From a checkpoint of a small transformer trained on Wikipedia.
Size: 2 heads of 128, MLP 1536 tanh GELU.
Architecture: LayerNorm before each block, learned positions, biases, tied embeddings.
Training: 846M tokens, 6454 steps.
MLP neurons of a small language model. Each row is named by its layer, matrix (up: input weights) and neuron, and shows model dimensions 64-255. Each number is 500 + 50 x the weight over its row's rms, rounded and kept within 0 to 999. Numbers have three digits each.
After each neuron's rows, "fires on" lists the tokens most often at its 100 highest values on Wikipedia text that the model never trained on.

L5.up1375:483430472505488527586584515457471468543528445464452502553524497513457497451514515460532542489469499510468501470439468505488455557545529418569560540605486511454462438499518555479506519399533357464548549423444544483496460521509429452522509464485497445518636525529528437456506606533588402418538513485475441529537533534476604461450509589530605509469488441372493487535418528441449515480604546540592446392520451376563486493428422470435561545505530538496546471553551527476479457500589434449460592486539494515538551476512502565488468517500518539400461647535536566512579458461548545425
fires on: " fin", "ed", "id", " began", " contin", " took"

L5.up352:608460508490491447510568566569540543511511518441558536509543398454526532465533470396452466440480519524453474572527536479572525489489495471467524483475521574553468492433586548527487550574539438523492411586467514506459619541508487523479481449539556519521467535539505511508500448494522398643489496409476481501581477536494599560506441443505562548408423487573367457536428467542532458479494316439490452428452462505509507477495533527451446527463550473426512530488429501558499622401531555561593452551555488574492548594530497459396513546481503458526446446538401553508524439534484518496
fires on: ",", "om", " M", " G", " D"

L5.up872:496469579453528490501504468443482496564421373468556450418564484568485525625433483374503580511532505528455500568519546474466467518568596500491491518461498469545536473536529485482524538434532479528574498519514519473512451544443468507518599489433487434495523538539460471553416479503499456531558467589475457552478546482588419445453553510512542449557495474493457549517485493497509565479521554522551408488471483489518435415426446552450568600558377513470434551509467486493479510590462386513423558524479427511549546566403471465535526536502488479452421398578505500443450526479505486445
fires on: " at", " in", " to", "l", " con", " Con"

L5.up1259:415524503447528568498479373440535557496392381559486492477590485466496485488558563501514484532411478480499528502501454532506494524439502497506518457479528569496417488509540413586492601491479419561545469459468474452526433514536575541498569417469461485451530480542501494449510488395573485507580527515524554543517551533437507428499545493485400508525443426509529415522544497565520529458551453436549410616540513475549474537554534438529539459381451482539484559490582503541479558399466632539421541558510641473549457517554449552426476550472540491558465496462448562425399452457535484609
fires on: " B", " H", "ed", "m", "h", " re"

L5.up1281:486537445385552498535434442520503451548516521417454526413475517485443386499439485474439501502485543535524486465516491475465462475363401482511564569475420551505546561525470543453521514478409560582479377449489514547482571524497570518427440493543515501489513594570531545514393481472519455448492542450467450488389492532512490523476410512497428515465562608599572485498491443505479544529468510539571450572540508459539507483480497454412478483467406489509474409488526580511418524449466472500522511519501434472508472464443590576497438594580432499630510464498577464483475517451543434508
fires on: " sh", " Sh", "h"

L5.up1099:553546535532435480512508483435496506493470500475574459489401471546440512584435519589573563468530502575479576514484501453517510506575446531476502492501518500549522504396392543485522500555489502399400451346516442464499519503496466488468468494535423492612480528495512496546408427533551483455474457469515476447424502526500482451497490438507534514486498455481460424527550532456552421415537626503638550461510503542478466476498574447513478531558497496536510449413523395550517468493513514504589526476400458449525574537532538464462616501458551502513559498447512568545460534565543488521
fires on: " |", "-", "\n", " C", " N"

L5.up455:540617388453602481520504465471605499584513408542430426374488461520461553543489491480543449467490486516532408491523510615509560507508483520484475441473581476559541535547532470510475537535509570369601415566414486458450473550497505446507542455571448481450444480433598436473502520446557410530518452493552488444508490529521449544448480441415442510556506542507519487408429464544499491481612519484429518495488473516551431556465540415559519533527441530494443521526542546517439540544465590545429490497562523465441545396501479527497462401541473429500470565540531406545514541456499539553
fires on: " b", " ass", " Br", " along"

L5.up1497:400458448531516492475575557528511518479513517487455538569592523519465460481560515496509472478394467531460505466540520456436378471554424411545482574596532540480484535515508449516507460422502489544431424535505457401483526523501475399543526545531528551519487485510448447425519497562519521443489537538605467475535444417533556551457503431529566510454521496523516455560516488484480548515387552515512365503544491456546503581513590462487543523555417503493554447496468485465417469474538473539517452475608451517496472481440607463444441508467429482506467509545423527553491569561583577493
fires on: " rel", " st", "-", "g", " l", "\n"

L5.up980:527495529455540482557431500550531503486438510578579481534425490474485612512496452526543476504465538465346497493571464469417489556481618412484486505544524451503473563443483504505561494441526550449541538527535553449582461464494434533481496517518506445610543577400507488451495431561546551532500599519455482478490526575522542513461512517450523541425485455528367466470536548476485422501603495525495538418524478540471493488436456602413519490509503501498511386553535559565397612566516388483554471604509583593604480451491454433502584453461589506546491443448494553416515477391504563545
fires on: " S", "s", "l", " R", " J"

L5.up413:553493572505450487470523431518433544457572416447530449665462517513449442570500465476491506448531452501480512540557461495452431452435511506512495431532457452530369600519519547533405496545504481561419445559484522496558551541467507509505474432485482536534465538501471406521516552388513533486483469517464463447424513477503442468496436445470459564473562549527458550439510594500479498542574450583538432411439477559479531521541585456375554570464537528569474465639510527477552489493474475563599584521523485496432461480539537549415491481434459469550524469499448479452463488415621542555
fires on: " (", " b", "===", " ===", " B"

L5.up1527:559535571449500487505488476362537472560431466529515463490427456494521511492476441528532543432494394478449559521494446470593480495474411486494419531512493489451480498576510518481481586471456482493517433438547523573515585579540595435536484505551527449533472577497518457525531534494555480477602402537567547443444463455389466487431555564497564514596447615460457517469470455521395545490588543470498470544499530509478464488530525572461605543578444480534473585538519508468492549575448465443536537525495503452492439487511597479432494477616644508471552483568584499510473452554480483503
fires on: "r", " Gr", "y", "k"

L5.up201:439451468495473536463476457446484484470463523572521447491507482412407529470483399513433402439589432463393546465515537421452420415476531496488516513514619545466559475433458519561506573549409528535453485432556472499572463490499563424466519483439641495539559509493565445545479473588466464574564534548496486503445501551464562468489450640419431522569562497473514427509465542443566499533543480471465507470529519496565488547489487474420512489549542550495427484480533506554486520526543457445586496506402525501444496515552566509490560513591514629416494479542574522575427494466482495474
fires on: " I", " J", " T", "y", "I"

L5.up237:434415418435533485487477447459602498563514501525497583535472314429472487542468508514476593541504536454392464483490433454592464605449516572522440479454517482461450462470507525532433534602473489525532519543401486473552552480463517488515464391496469492508518483484538484479493492469465521497439537499522577538473592524444561523527489507590506483409467440567441513470442494527536540427655456469530510616476514508538580537547471465472436493419517474491493536571492437493556533567451449537502477501530497553406497538429558528502552574512520534451447493544577559506489390515597460455
fires on: " B", "B", " G"

L5.up535:479558481554503491452501463461432467523454575501443596536399628537439461504519505508452571554573352528483501488511563418544483440488481491456506415525576531482548483543439594472437508486598498496484452470579567518524528434545515553509437529535465538490474539525406481490542481494429497520519501440507556505549628514527517489534442494474479492487561564514591499441385567530460466481522528401478511563488546475516478494626574518422526413547525515510491507466485530449482480459535532509523552544452552543483496512497562524543517504477489458491525550494420493508548431508461488577
fires on: " p", " do", " f", " end", " k", " l"

L5.up784:468387425389389494591494460536467504486471558452505487512458578490490471616456582628541455539429431478467474455488530501506495520444528546436483440510495530445566570513497467483452543471580446489427418535448449499637482461525503523507477510488485440567600485527474559502564493486511605505541477592548529569503447595428465543496428565575499449469426562509478495524471607534574463540489549486521505408548460544402553401458591505481511527615544451522495460577413405562504454495582483494476418507522498545446478458611497468516531512500559421530434512491507526512549484466518547522
fires on: "R", "==", "===", " ===", "d"

L5.up1218:480465516512432521559478515558445543534534423469521522540500481530463503582474567501359417449537521547502586577449329554430504537547489542460456444400553499501538537576533521605428507455631492474511467432500495501521473537470452473588485537531480416481544501471514484516451476548472587563566584559452444487520503469512494506461451576486482422437499576439548534498479488513577504504464522519547603577515538457446438529453502467474481487443448511482512527543445505448459601472432464535515446511470495555572506532486510526562481444513518458427431566471480363546457546488539467513
fires on: "|", "\"", " M", " de", "le", "ro"

L5.up220:481452508491544514563438435482522551421519467578479542561517505429386495448456456505533470424456451504527493443459417536508463484499473565528586462521486501526540519508497539431444425520480532504586473419446489525497516491479478440499388568556507508522555602501528459520567555521528519597530535594482478490474467509526503486422468516570437405538514513475474471573654530503521592427396490517547499509514479550619623522505473434459481484471424551435444481457498479461555463535501480499519530494508486529540483486436457493438548468456434590494506463501552469563484539456610524498
fires on: " In", "In", " E", " e", "A"

L5.up926:540454473501533543504463514586340464517416514492463475461514523512540497455519432482542389538471484517519479516458527463492456492519540504422474564551578546490458550457502527521523461600591431449595607449479465432451511445492494530484488502531554435618505521539434490538450480424515435507455546498585487507454442479529517406459461427584560375470435578488418491432528605512445522409501524604455523562436564466583540528378462477488513476546511450513477527467500521470506514549473403491484587506469501483504528498516554485544548523457436398451478467535474536441498514479483451521
fires on: "–", " cont", " (", " ag", "^{", "on"

L5.up1505:536513509496555505509445569566450478548484527613421483533417519498401545556491549437416474481561536440461554487479485454520552513451494507504473431459439538540518531544372541493506421580561498576524452480519469581438452547484501625489442513495510556516375635407481363510490460447539467492510486432440447467556474505544503646470462507579488481488552591553530494465559480503565482538509560561527521538463536437505408461456522517537520492407492399458503514476465444501442571597552500512424504508559489498479535507426494458535567553450453521515404606518457470488469527531450458513
fires on: " Bl", " Fl", " bl", " Cl", " cl", "l"

L5.up874:491504513568456489626505565533528513463440498411538529431546578478526491396481438476534407639579457553552446396427460580530357529421571510530534515471507397484474486496464456511539475534513525477578534449438486578477513527565422466473541508451592499565493536558581481519506466499543513506432459419564437547385541531526452495528512520552445536459605502429537513475438528470499533458524464441648521450431594485481514472472423497494430490564545544526537591559454469454429466583477511521441557463522342534512514556505574541517467478506406426487466512503569487571506440496508471551
fires on: "at", "on", "ex", " not", " Mal"

L5.up482:416459478524478530467562618446502506472562545503508479427489588497410633488594544587413558444476477516396497444440483462561439616507488544514397545508492466505561506483469515604485512630446542544505550558428507556411486501499383443540529475471451444458465507462467529476516475502544566508539408564578511482540511530574520410466460404539568511476512390571436491417519445524484580476528456611514487460439547486484497517521515430522476542490573406444521461443553529447566531521619491461578601546383582446531422409386491514446468556556540471522578520620573480465514412544480487559
fires on: "in", "a", "z", "p", " Min"

L5.up1139:571403443494471445541456469445590492480469472464452506445508559532555506553530465524482513409449565488557488557558576432504495507543530511485447594481519476540524412505502426517516572473491567541529440506554447458541476416464546478588420401466479533434486585491481548429505420494467461481430453503417545408497489497446493438523523491358505409485545504559608526573456391465471447539458608461503448413554467456540543432501397497420505560445564405430541480502504534616483485479520468514517601477454412596531557499512545647484512502535558442502493431486448596515492458427502439467
fires on: " as", "or", "o", "ons", "ol", "b"

L5.up815:499610381437595422462484540497542538433520493432484501491530447444384579484542437481402499580467440365486531490463530509492546493604544509581479527469491559550470490505507507493433648424443592440544578420522487534527503385545549547453599542489491465548456456516540427539550526480534480409496486543511535523511466471444504437512585540504513429399519458510474428472468550554596441514524483486513508504416468477512520498511592466407471472498619461478515455557453431466497515521476418433489436583514497414523477480408541562525510502603471592458470530471561622490543530480502496551
fires on: " ind", " Ind", " ", "nd", " And"

L5.up181:415544510523494556597507502478500472534532555474477441516450586563499528504506420500583553476542487535516526522422571470436482455422601488602443520557480533522497481527471458461341440463439572494572421558484491523526517586482494453542567500667497531540397518534487530413435471480504500530487567521427447483514485501582521480476493537439544535495464461507532480526516448596422600534418542481541498589538524432485472418524474514635466509469430429468464495494527501461524546491554514480493347474443465507547545472593494418542544528428489460426545556380512365501445427498544561465
fires on: " trans", " ad", " ex", " Pre", " st"

L5.up1101:470435507547595468518575508530555494480492467531536539503458528420526489514429482519491478481466525451473548505496505483432596404510573474455430499587422450523531553559516575514569432411555454587507425459616532553566476534414523547504399516449499486431481519443521526508404535489487492535510512553420492452478566524476511554478534480517600544535521596473540515520513505485512554510404431491517466503549456448457510414555586394548534562523384432467481554466513434497523525485471383423513568489494498506515561501560557579505443436503462503444472537508478470431537510462567470536
fires on: " h", "h", " rep", " ac", " rec", " deb"

L5.up1532:580498503537588348474458551422530521483466471502553411489517492491554511541468550611385360509499570527585536514494600439422494480442452459478500369392496463499527551497522556624518517507523515500488527496560512427471511483467508504571563472412488537466479555497438504538529468445552423446531469555474542496524509512486372518461413548546510528431494451418477487420438535454492534516626414509539532473522454452628526533403558475525590507517559521480527465470505437541493554493459496469509564478513582436550470485513437446450488523489503548407481504529563446560481506506481526392
fires on: "o", " M", "u", " Mo", "i"

L5.up83:506461525487518436414507451518560484613480449538569467515604472570563487540471455472518494495577505491529481508520589418478539420466487517563498477478630559480558483558490460496569473512474454521517496510507391547510427570488511486398494476492510488507540514365584489465533494547429505510436554503495461611536466469504532483494473495519493535372536529477428519529506572453523380443447490459407495515489450569383529487518518519458483539464589483538438497559606515424447565457457505432455441514475526553522466493505454514382467517551542413430513423452580583453568501616464518525
fires on: " c", " C"

L5.up841:422463471557506501510501547564532520564468480493410479519478502536444568488512576555496519486548443517540431507589527453568432403534486446623459560514551494600594539502397384552489566467499520456423531489449520484455464428508464395600536502523494541550479492505410368403569507441473438544563563484508486536501352471492578526492534511484479591487470496528357491474511555451540424471529492610527502493533453499454507521453512464535423516542544596623528414542526449554540539521469511559481512489567498549532531408450558502510512528488517522483514457577481442482436456437553476459
fires on: " im", "ubl", " man", "om", "u", "t"

L5.up713:539567413499570475472489487482530450432468565549539568556463546432527408488538485452542538467442452549500497449429450492490501527503443454652467488482518505468502436499563518534551444556448511524585507510505475547515458439455497450521420396556465536400497452551591529500477491504464522456497546500473442541560410511558411451507441543443485471512547486492525539577524456513481534442526472466443560494479474469594502476461537482465477527509466453565497445463495411403393516456514531457534458559408536565483437398531580468423521530494545527583574490558573509507626523533499378433
fires on: " p", "ud"

L5.up811:591589426446586462523510514522522394481489447443546472490539409474523532417469624501441422520451536591523519558582473539467481497495464518458412526504486591485548416475462487433552562562494510473557504547460546549546557385485476496551504545533457409465485544567514504434475501457470448553513526522485546583519500514569582609499452603430535508462538387470444525489540507536490472545469500502553446539583443415539527504454487534576524444544549428403545450411501470576432417545456445544540473434588510496497524583524544492510514485613472504438541442528562543599475459478535467478
fires on: " All", " D", "ad", " Christ", "g", " Col"

L5.up442:554549484526493537497489469509486476504529454449494434494535520436551431546501461526376453541525519504559464572494520429452529503443472509500420488486568488520488450496509467393563514431556462520514479482437511514478435406528452508487477530467472497451512546609405467480469452500469519441498495556549470588440474449481584512527520482515573401479450491486512456480374512488480468502556600413486452590500505586448592525532643489550512567485511608483472418481545459502498482492511514584467586559493444486465442516482406503529584489589606496483470601529565509484514417539427579495
fires on: "r", "i", " contr", " cr", " str"

L5.up590:582525462491495481490536532484484521500364568532534496610527515506575480468415496483515439538431509525560608540427506449528505466415491535454436501449565498417513478515577492564515420572499457445528514511480434574490547477409509547565526567500424576539531536518481480489495460396534511652464469539505515537429517513406448521487513449493558508458445659541634497467458446514428557509533526490409447475530472492550449466443560506487511371448564490467507550502494446515511507442471475462473518470456513429603507480504560460536566568368552619469541520587545414538551419477512487547
fires on: "k", "we", " e", " He", " K", " be"

L5.up1435:562531397539478465569423480497389468584503540539428454452485503441468558460506508597412504381468545585450551448488482445550592556452495462553406473466391587529532608500480524470474609465436380468544477446473518567602504527517571546509490430494440526460606495502508494558451531542507531583591492523487424479452513498498527484517410602376499492466473427459512572474558527525582530441501500543564493551474548507537526478480433538510479502473542480521560450558418450521524504453462503478476501591513455474509570547499552468555565408493564540516412519463572497522607568551499487436
fires on: ".", "ion", "ed", " Y", "T", "t"

L5.up772:431404540441498542476472474468510579604443501591508435528575582465505461558552557496481514555546535557461573497447415512502457533495456499499430525500521510379592410415476556595456453458595525528450492554569531535556511495553461482523398524458417505512509402493509450550545494467457506492516464477482529471525435485519459553512446493490566482539459439529491447457522477478473453508608532582507456524549508522595538513470501523491469426548442494495500529504456437561551510473535542513530444540373483486486418450480471528388568503539521513530568508485493416473577512495528522585
fires on: "P", "p", "t", " p"

L5.up670:575445489455596461476486592490467465456375486547398442543522514528602525494414415506476520547503501471499511519545455433529470455422540537492497422531469537436469563443551510545501538582560562401516498451540449470571517508554523529432523553555468412553487475492459493435518566576434406499459537569512459536396506505484484498499496582471444539509504595548527465546493417527462544538469479467544519515513498426504608563539431499539434573479508517414477498322363497481465561532431515454513548473485526585470551502509594522438471520557511546525554494481520486530466512479544445517
fires on: "–", "'s", "t", "0", " j"

L5.up459:480589507464524522535527409480486565534479566513434499463526515407454447434506460576500369546507520519522523526571554459476544570465465482585424435507473573529480470487499563506504530471495575482522432512497528544503544517509534496447478461509512499576501553455504544543496580501446494490560487542528504492557443482529522567462416601391460493528454417482434494403533499519415527539440444530396497482555438543478413519527422433472532521513530509551582502502453490460526439502569503490535485544476477447547543418465476469491512494403481487508541539500368542531549422447545481536
fires on: ".", " m", " l", "z", "op"

L5.up1359:542575460480496508454473591465520462497430479515519460564584499516558506474491470450392504438416469502440484501493612483526578535472553463512552558539461555526487478439488513441515429485496554522457460516439453483463547463421454522497550517504448570519519473451531486482514404390466591532526538542586501503534471550551557475474509510410536533500462527501462486502428534549535472410474517540512453528527414503491446393524576501387457478540450532477517548556521507482482403536480515543501527555467471506542519532538528491525486515473584614490537406440539483431490402475486533470
fires on: " R", "S"

L5.up905:488444536440615547524501480410465441520446548581589530519498518443375511501434460536578435518434431559538515434531564488488395580452517485373457504544540504457522501525455505492479517459517414460554529483456495489463557474546386597507462621577538559474470483551505554570575463521471478524505462517520494535500473595461402462446441525549456406607531420490524419438487486518563477561426503500450466459466520487504573568411464551499581429534458566482445507371419537456401484427491555523510527453483510543516516470460487461558520553556512435435453430489512478525534538444453535509
fires on: "l", "on", " inc", "at", "am", " ac"

L5.up66:403505546511541517518437428462511551529482456484401502413524509477444391453519488482477509465676469521512599519568480437575410582507430484438517522511464503549523522476481462587492396499539511513544487482425449533523461522486528383504551512493508578573417446571419497429494563517464521533484416510468560528513526471501509430520453499492429406538527487573432421618462549504506476539453513436364518502493489469575490511540541596515460532490569508516502475552504476487419531504524540572517501470522499483492516498561530437486523460498461479548557573553395551480536518501649540461
fires on: " f", " l", " c", " re", " m", " w"

L5.up124:420594611536581479492538400462462485454468549553474502397430538456520430582525414548543498412512450461462551477501630518585483523541524531406463398572551525477531482523513509538540567523463514489430475449470443535475454498434609507553485512523466486501547412607558455459502529490480597469466463522393454456520475431536490494522564390501477562461431483417524465529467606527496549479502421576503582477551441455515428513480520644555460363508503522580479540532472599412455524484519564481440502501610497519483584433493495527467519478461570471479516430551595529475470487491558425536
fires on: ":", " \"", "\"", "):", " —"

L5.up571:494479477492479533466451408526508440469465466503471481522448509502448524536514483436496406455653473510533518481489504424545503512431513532526599468484495499463482577491508528565446472453524523561564442418508511502512559613487505601553502523483583570527433559493530503572538539499426448574462528651576428522426601501556514432534548525581451435517534451460519423535532465417511486460534472450484568531551443486452455512529529507447503511455466537531485498459571558452576438451517482613377389567616535506494506529420586504571445549496489522427409384519533472463497442465531444438
fires on: " in", "In", "ir", ":", ")", "l"

L5.up333:481485414492463629427509413527512485431532446440428513481469523548431504451553467525458529494503488468429478415530477583511478512477565546446510538505473455490370558465508441477515451575630483550531480419589512541527533510462411551517497504504441480564550548469590480493562470497480548600394567464559502508371450466562475480475471551504477615517542428568444452519534465462509518518483520491432515466432458401473471555572574527503453586470475446469541479480541484543472495550512541511444459586482564509587562457472488509480552520486429577586501490563563474412537575542570541457
fires on: " in", " |", " out", "1"

L5.up820:546532403502569443527489556420544410519436497537453491550496482542502516579522541535543401462552533505499394403598456560544445496517478586565535473463491436561492406555515484550448478457451492431505505540470427502566440534465522567470574547528476481513578520502546485491575442550480423530476467490451565535504445456542580510551470466490492563564546519467470540431545459524493526525458486561554525479558436470439439488441417537579458460503429411587524557484495508507485444506462466450602512580521515514471461425557531583492529457512504536507450490493488542544518540533395434547
fires on: " play", " Play", " work", "ay", "it", " camp"

L5.up71:445518479409580495453434479453462474436510494567424553492394504482553426544570535504514456462385469533526396438492425389575505386440515549514522463456502547540506435555378476585515570423531459490505516522588500418560555578497520586508412533506454559504553443507497472422511492542409561580497475478538596508441501473474535456486517548515561500523499496537520464443511506534473433562525503461435476471471467487457479526566437483587496477381539481512546495537557505449498454444509500541453501533453549579528429491584458482528510506606569487518447501489534518418453458461546414428
fires on: " do", " along", " H", "ed", "s"

L5.up506:506496601357500511482494556431480468525531526514476523543434490367504499517546483450447556395474573573461455421561566479552491496438428486469462484511481429514481459537493540445527447583509482453545535431555519553556505553497497464396447513495398520542486512406563408455548489522515497629515517514528512568540539518561524675418503470492508484505400498458481462469425426543449509518554428512606552544464465533436611559501445534538463529494568496499507458519508443533581461583455485517493513467629458607507452475579596490463533581534516534479559513480504430453397470542501531486
fires on: "-", "y", " D", "k", "z", "j"

L5.up1524:432441452480447493550498505383518467496538532518542515465442570401493470511486480493515485533471422524485497508442551534475554453529474458520483530552458495553522445460460570427522619619572436508498465553545512639475527540456518463535494533455410489528504566500510454547421441511487485447468523478564543579435507434524505504476441527517528578462565435588491542527481583443520431386507469513448453498475392488360361559517527451565464531644544486529450429509522550605506505584488443465513452483561421516575397482531519555499524469422521411435457484534479514477555592555516464456
fires on: " c", " C", "'"

L5.up240:434506549400601417503492549469466512558438495482551519476598530487568426419416510562469484498508521534621520470557526477511526600544498544522538569528508552461545479497482486404553490469463530451448470479436528536570544465580522520473580516558545535438467559503550532519492440512379538570497456482553488453551593601577505468476477496483491441450468585552541461479571440603583478421476521513492458566561422521516523498496510590469552532518475423473482461453480470450519581480474537533579457463495366429470542555516493462550460499483417500439444468426463456512424507549473424569
fires on: " Japan", "p", "ol", " per", " med", "es"

L5.up502:553482542633506541483521516538582450542534554572570455488502427457445437540528490527475477473482534482469461564521546491543507533454544504473523501450518446543628557502495577521557500534490539588473610472439486526539499399591444520449513481491432550480572577563486506439536554571511524478527521467482477349466467528391452499539509489563490451345631403525507544505536491564481567534459507540526506505532471554533539524466568506485522566449491462457551496457610451491538477467533462483509494513459487610533434436401561478484451451428551414433440521486507510471494485448455511389
fires on: "ro", "or", "m", "-", "b"

L5.up1530:451520472595497511513525460532496587481476582526558663502508540523517548450510512510593595559444498383466470517483524500542528575390531521503474418475486422469536576436573491526498509375493484571534531409413568503497566470544467468485537535438541473451463521514459535441418495447362541570515517475499553529445453457518537496444505515430400505452496472549562502553461604550434507479518543410424602416547480590464477491500589576456492424400434536553476472516516434556448534538516498469560506456394486548480518529399493562427481509450522543520575526490583494548495522540526449445
fires on: " n", " w", "w", " tra", "ro", "k"

L5.up205:522393487528459468446552490507512465506420479453464403459508586524397487441457453490601513550526436525551500488399559500527517521448425440586539577414503463490503503465532477435497504519529360482515483496472559447483527415426508526529487552480528522447495456512459512456420539558432521516468477495501479517438562591521538418528550535583508495436365525501455437536568475548520484505443514548471447520538471518434478505569507466505436482491543486543443513464511408531540449577520466543555468539445569412550525470545495430426572489534431470455536571461575448500534560532512569494
fires on: " n", " had", " a", " N", " have", " has"

L5.up1076:423519434450492447491429444476448572502484526508418531476545524507549480468570469549452528478486568626455527525416496561449526467594545457412544540443467439444535478538540544495529503496451551518526442526628499473561479457568588487483517442521459549440456472477420498457464530443538520637472414552392459504495484500453453526482531519413529526527480528493603472550523449548516543465543437565422600501513507540540475453567387429496527505568475544462455504527530527524498547503443572411439566563523556417573473602507520549484561534473474524460469435568496543506407526467526521445
fires on: " D", " Ed", " Le", "et", " Je"

L5.up126:528490596408521556465513555568402425477499483470465480572404551546508449555453508562474614543503496477428492529429454519570448561452514547441514553419494497517653578522529467436432436546461461498467539520557500563550424503418471515471475498509486529446536486441522436524410519525548467474487531534567508580461444437506364512517505449552463528480474537457575456450583459578573460524515465444531516494473518485483515512386581556512515381461445480431473486447434496443574490443529524533468445438435513599516494530405542439476464551500520468562533475533525539515518495574483436516
fires on: "f", " F", " f", "b", "-", " from"